From a checkpoint of a small transformer trained on Wikipedia: biases, a variant of Muon for these matrices.
MLP neurons of a small language model. Each row is named by its layer, matrix (up: input weights; down: output weights) and neuron, and shows model dimensions 272-367. Each number is 500 + 25 x the weight over its row's rms, rounded and kept within 0 to 999. Numbers have three digits each.
After each neuron's rows, "fires before" lists the tokens most often just after its 100 highest values on Wikipedia text that the model never trained on. A number after a token or word is its count.

L3.up1884:480485508489459526506513519481495507484500479514479525457488461508479505478480533497473525499478487482461532510517458513498483485477500494513468503519477560500527514477536477533513488484528482492518526553485504488585504484559498468552520503478564508491522468491526489540508546531491510472
L3.down1884:533509505465499503501498502521457491505503479450487506525557511483515512533507473503529499519486535514488450447470489521512435495518477494490444500512538481487494514523450499443442525518480472488529500504495521522484515519475466454477466473519492465478490479538523502546521467476489489506
fires before: " |" 35, "\n" 10, " February" 6, " Western" 5, ":" 4

L3.up903:503516480558466485537495490475525514492535467470514504540456536513486441516540516461511472486506492472486497478474503542538510483482496523471496498479495519494516550482488498523518475527479511518458526511494504478492514515494471489458493522493502508509509550513495454451493493548481521495
L3.down903:550513517521429503465500520526524513498547536484524484485485482473492479521495561492510490503510472490501525539520472530492486473495464539523489477491540538463533541471495492513539528488492491471471482528484496522463478507508502519474468509505493485521493499509531450491491504472488482483
fires before: " |" 49, "." 5, ";" 5

L3.up134:494511492492459525521511537508479508480526450510550519496499497484501512457439545479447474502497533490474532477500547508477515500505498457481527519471494492518497491523467486497500521491519484491480554571455520494538528506506502472502521491480465502522511484513489474500471481440506479506
L3.down134:528513478505505493481531488514546463447469504510497494475545506478510575462535504540512463479500499462500488514495465538466527509481528478481486505450485503493494514523531528516538446511470526505534514469471530491509497474469502501485538498480490495510500523470488454464512494519485493470
fires before: "\n" 38, " |" 10, " " 10, " High" 4

L3.up1403:460493476506514459499523484494479455469527509539485508504505542496509515542504530524520502472528517520495460466507511470517509514492512471505528500476509538532522488464468485533507518501538492487518508513496508503490443494511460522467500489497511515551451497496506516515462520521485503455
L3.down1403:482494518477537507519527488510527490524480487493507511456533545486482517458509491497480479518427511509481528480514445496476479524513530501506522498478535449492481512553526490456479495527497525557474507492533455471501507476541489512481496516462463490502506457536475484483515469503502498499
fires before: "\n" 42, " " 12, " |" 7

L3.up271:517488495500502507513516494496472516502502495522472491537498517553525438508445506517497533540489502537520531501486506539494517518473481516461480505454510529513499486497483485539483531484482486479511403505507495527474470503511465531487526504508546497531486502524472530499492484505532452524
L3.down271:502488514513537495518450475486498507487496510448476485508516455479507466464522473493475473484487483500549584510548538463495494506482527575504495532512478497521470476537532505489478450451510489482520491540500466532500476463529499547433487517525498451517505466516506486490523488476527467476
fires before: " in" 24, " on" 10, " by" 8, " at" 7, "." 7, " to" 5

L5.up465:476504474510531486503504507561516495469440497513490506500529478491506536499514519519528521525505510502492503503495428508490532521479501504512506480481512538487504503447524481551475509504535471503491434432481492502502496490445496491520489514493533518451481467475474535487486499457522492491
L5.down465:502495478520484522489490477481450517455512497489446521495482530485483491501507471491488470533526489467525517468489572500504513498510477475460475532507490455493495533523495522459494488487497497498486490503527499510466434509554486479542472510544507499486503492494502462497486530485510489507
fires before: " 2" 27, " 3" 15, " 4" 14, " 1" 11, " |" 5

L3.up355:462486494505512466476537477506484470516531490499467527505489498491520531513475537537494534477516510519497509493496535518469481475494519513506538500478552493508513521530476465509500522492491505503484536505515510531543489519503467518479509492446528499533479515487514541588475528526525529503
L3.down355:519505483518458508478488468533491484535541503489533520445492498524513429506519472488506507533472496526486463533493534477514506520495513529511513473514456541538505500498545501504538473514517519508465548520498482523452439485506508494503510487503503520490459511497489475496510456493510512589
fires before: "\n" 63, " |" 7, " —" 6

L3.up520:448490493516541505482569501525487469503531493482468496525471510487448516502538490548515487478532454509514467500482511549469505472492568478526553533471517494523498501504485486517476560545495494482524497514482486493463474526491516542517532509516509500521502513503517535527551482470468492508
L3.down520:549465514474516502536552524458522498546536474479493505477479477487483506547508514507515504531513490531495462506469494501532490533472536483435470484531510531526516500512491518484560490483478528550500510502527473493489512511508497511505477513535470543528477483493495466513468500546524490536
fires before: "\n" 38, " |" 23, " " 7, " 0" 6

L3.up848:461501442512475544515513518509547490526482513502507469492497505508458544465492526504499532471498477525509481482526507500481503552504498493490544556496522462531480476472480484527502514525511482487534469494493482521509526505458467502506494530537527493487562473526449523519527505480454441506
L3.down848:493481485438457492514540510525448535484531493489517524480512538486529523493519497473545464497501482506515528497491489474469490508516474521524487471508547498527496563506524484507506471461530533474490539461490481527518524511527513514521492529479474505513530517484507502511442470494494504493
fires before: " |" 57, " 0" 9, " " 5

L3.up1069:508482480492530510475482539532487482469480519529461520524484494522511460492456540475494528510514526492499495467451539534488551527512500513516511481474537496537490498487549515529498544540497464485492446492508500486508488488515464494524510499483537536539517535499501484502458487499499477508
L3.down1069:464458516497501526558526485461470460499530484468498478468527494522506480516523496484468477510447515505494474497510484492493474484466516537495496554473522519495531501493494529487497496513485481483474528518512468504476517504500459541511546488498488477489487486525485482514531478487507520543
fires before: " by" 17, " as" 14, "." 10, " in" 9, " to" 5, " with" 5

L3.up2027:480483484517490518489527499493503468496517462525488530502461531494524500528538485489506511481481487516540532518495457530517517564460487496513492491509511521516546493458560528543478509471528508511508504462495498493529505491551487502504500495497493494460485496485479542478520483509472505510
L3.down2027:475446546469512525486507535519498458510542509485483520466543549481503474528498525521461511490499505521511491508491460518510459476536514476483502503512487486482518543533482468465499543487490495474479455499476522542501507537481513487508458485492499527520527484496545485494501542515492500503
fires before: " |" 69, " February" 4

L5.up739:506479504460493473503488503525510491451518506512505516510487545441505478511498517495519472521540464557453489512495523531503509500485507505549494482525514485529470494503512485539530491486483486463486513499522517523448497442454513450525503501512482501515549544514490489519475513550493442518
L5.down739:510537502516526507526482510499508491534551476489506462500453481513525506538492505503500474504494458507503490467519492491520482475521510470496501508500477507525491484491476512509514537468466504506475504505492511507472492500504487557472512534526461505519490517525470495524520542506529477490
fires before: "\n" 65, "-" 4

L3.up217:525463495491496486510488461507491497510516464507527570508560451442509510506544458477512480516496502507534489554515523455466516481475488519514504497524523489535480526512494502484515455507510470457457471521529510526465491521521488473485464489493544485489508464473518470509453531506501490474
L3.down217:457535465502491488537520491490496488535500490489488539504500513493496528530490477536526509502473487510491546467512489536525489464510487526496497462464519508458495460499483520503483493528511475470467519488489509471536517520537474491493500537542527507491501514501491540499460460513493493476
fires before: "\n" 24, "-" 23, ")" 4

L3.up1486:484484536493485514506493497528523475468546510473475492496492446450481488493495535534524483511491521510525505483472494534500516496492534473505508442509528507505462552470478466468490519514467510464492539500539489515465512513521529503521501531503515490555478511508521523524519526519530505523
L3.down1486:494485473514531528494464523496473495531475516503529475481483515501526481526532480501499503477472465538518514529507511478516516479514467534492501519559507519507527501485527518541549492521528509501496524540481515491474462472469470507503521522544457509497461480484471483504500482498488546534
fires before: " |" 45, "\n" 26

L5.up1436:524542538485472488506472470535489507458549495462483480539465486438498572517489440488499497510496485515515472510489553519523567489510524476487510502500505482500502508519459495499484513531513518475488488535487523499527507538506494477498487489474542516522493450508537495481464511517527513527
L5.down1436:525499495453522516524500519511516476490494481501534518479503490494498478525505492511509467501466470505516550506503510507513505508440525498560515478474496524496483482469504537517515515449522501534496476512515515550496500479509530445515500462561456510514519534531500454487498526480515531478
fires before: "s" 38, "|" 32, "\n" 10

L5.up507:537453505493524470507511491496453502449534511526483510490527522502488500478493527532454464530477529509465518520509493523503518489445541533522542468461511508460478492490512468540467465495509535519511510488494453489488479553508484508537510459478520539454510461510487493535525527565510535537
L5.down507:438470466464519472477475520458509476457520521517508493484496508514528500498545488503489473505493520508489517511506505498501496549488479488508535517527514498480503514497494445497547496554492512510483528539475492503496485487489495487485487490499496442499492465427485497510544506487480403515
fires before: " |" 56, "ta" 4

L3.up1600:488436531464531483461477481515490517487517480468509495449460498443506501471446547503478492532488459492477499533494513522466509524456520504502527456482491488502502491500473484505469467488473504483496550515505486534504503489512501498498501498468464507494462496512490506513520497540500493523
L3.down1600:498502498530506487488499500487536525495501468469474512474486496531500462524480593533502513487537486508497490461469504514531515529523502497515462515490474523507468469527451501553556559530525487495481568522494496477509473482433508493507510476546494489495464490531527505560475513546516491531
fires before: " |" 40, "\n" 24, " —" 12

L5.up156:498505505535467495534499506503496528475485449518499516506482520463521465485506468487490502531515469492459526483524534540513501521496519520460490526484531502509468538503506508514480501543485477530470513492534508518525503521496479479521507477447485483500517515529527504449488466503532490436
L5.down156:537507493516474517530522478526473474472449504505479476554490485500491446507473472516491465482465505521510510492532541499550512497506500536514489549488531561495511481501531517469501529405538531549486495516556464516512515523510514511471512529501473474484510488535523509479524489474510524515
fires before: " by" 14, " to" 13, " in" 12, " as" 12, " the" 7, " on" 6

L3.up1668:468513482492518460467504505528478507491525526550504500497484498528444509553498528519474545482538468528509489463511493498484508503532523496460557523488526495489532515501447501497550524536507450494502502522510514518553518485528534469524467511543506463509491480526454514503439494532487523502
L3.down1668:484514518454529484555500499496521489525492511470509546485536522469511468451482551500522471493511515495520480469481484554465440500489525484490541489479558509498511480479493543471526490507457487477478518504489497469481538525510513503495511468456488538521522469533503444491510511525528468456
fires before: "\n" 31, " 0" 16, " Capital" 5, " " 4

L3.up346:518505527487537497500501476507519475493535532501471486518466500472509521505487525530517503480527524506510486498473467513508501476521508503515514534462551501491518506514451488503495517515502460483546519532528508526540532532479505522490512521472526532496458499512508524563467526546547497511
L3.down346:475492547499474490492520490546523532515520500494508470480521476477517468525445481517513505537440493565483510524513504504473456524479474522494523498509514492425487500518536484479486477527496530506490469447467482513491508488536457495508481492489459467492483525533519480492528521487530498511
fires before: "\n" 83

L5.up722:517509515503509493532514482490501478468517470462462557492523501470505500490516479500502473503495491439522522501502447521527495501480484488452472461491524491484523457479472480529496456505509505522529474493472489493491521529491487518496509559535514480489484516529503468452474501468511515485
L5.down722:489463533475511510468523515505490475490432503489548513477506558450459541509576535551488486501454477527501473487478493509502466481507509538563505474523526526450436526489499511518481484521487534508490550528563509535508516519436490478518498470546520481504514531453513488510511463473488487523
fires before: " |" 90

L3.up1258:501520521503458525516496498514503498484519513519540492488504503486482537515539460486494500501497491468519493490503566439525518481492518452536457467457502554487548536544514494542439492507420518496540481516429521488442479503460479536510533467537488516497528494513487501483491509511499437505
L3.down1258:502557540491478509494518511488533477486501499522479522519495500444469491512495501492474511497505504523507504477459484498499525507495510505483506531505471499518508487492520497543522506467473521452472508523444511485520492495479508482488535483498497495491569535539488505512441482488518513520
fires before: " |" 33, "\n" 10, " " 10, " Set" 9, "s" 6

L3.up1925:478462478485482476510506480498504525519514503504469469486460523470494464515517493471505531506481464518524515517503520544547512483484538480466518495520484532548489473513469495517521494491497514544450463526473517488465525495512515471475552527510528516455505530509514531508487526510494470507
L3.down1925:503493553494535507504494498518491539464541523518533467501491504502527513498479524468522496532500480479509494474502517478467465522505491543498478457467506516482465556474521483460484523493475505507507455485494502530497477516489489505515461500472516486485512461539495492475522515455488570520
fires before: " |" 66, " Votes" 6

L3.up1748:508502531481507504489485510545506489553490498487473494537494510473489547521468505505550468518506448561499496502483529521509480534502501495488509480499503525468526535467446514514517502494481515487502493500491491486479553493478540474493509486546493499522541505555488495499492515501520498510
L3.down1748:431487525525469526521497481468499533516505510496464482490474503478489466482483474529533504487468491553472554528496510463537504509522506465542464520530455496473483493483515508528510523495462506487505510525488499535478443527452515496522472507536496490491484539515503530501452554505531526487
fires before: " |" 27, "\n" 26, " —" 12, " 0" 8

L3.up1855:487485496463503506505529543524502502529521454497480543533496488489499519421459496536524504473525490526462536493526494523451513485483453502493552540502466516502475547523513494508504532504520479445480561500499493469480476486493515492484559505500506558496497513440476498542534512528523496563
L3.down1855:494485544464517487538508491461490527550485520472517442493495507511498492502498514520532528502524470515498523493511489510488537502472476531507503495525499566508513500451523506505489508513500533516491514496514490485482493472508456494498495479509514493486487535490496477554503514523439532540
fires before: " |" 43, "\n" 22, " —" 11

L3.up1910:502528487478513492507550486540484494503540490526509505513470557456530531472489504563500451481525521512503487479538486506527492495501529450511535490518529506520502498475493486498498480529440497500515479476528458516478489528479507504451504506500504477496516454457473521566497531540534471508
L3.down1910:463521522495521504485524525506499503529498524503483518500475484498486563516463555461492468494492495512473525477466512517448490515495498492512523479495537484456472553534510525495501488519499519488479484490501481482494530537529487555526516514526490531485470496515513563500521508486538461447
fires before: "\n" 46, " |" 6, " .0" 4

L5.up1378:462493498480447515541453517527518515524535494531503505481437514524499516518492528477481489511464491497523572463472522491490523486512547504488493527467512511477517486515549455529469522499489494525485514438500479524502527489507521499525492431508476472478499507534517487496498502516473511479
L5.down1378:504512497519526468525480469466516514516464520461452484500486480496440462540494521517483500520527481475465467503505483470517457494542476511499486518489530507514516500522496467528497477529488482511465496442472495465503467489508559519562542508507513480520491478517515531481499481502544495513
fires before: "s" 56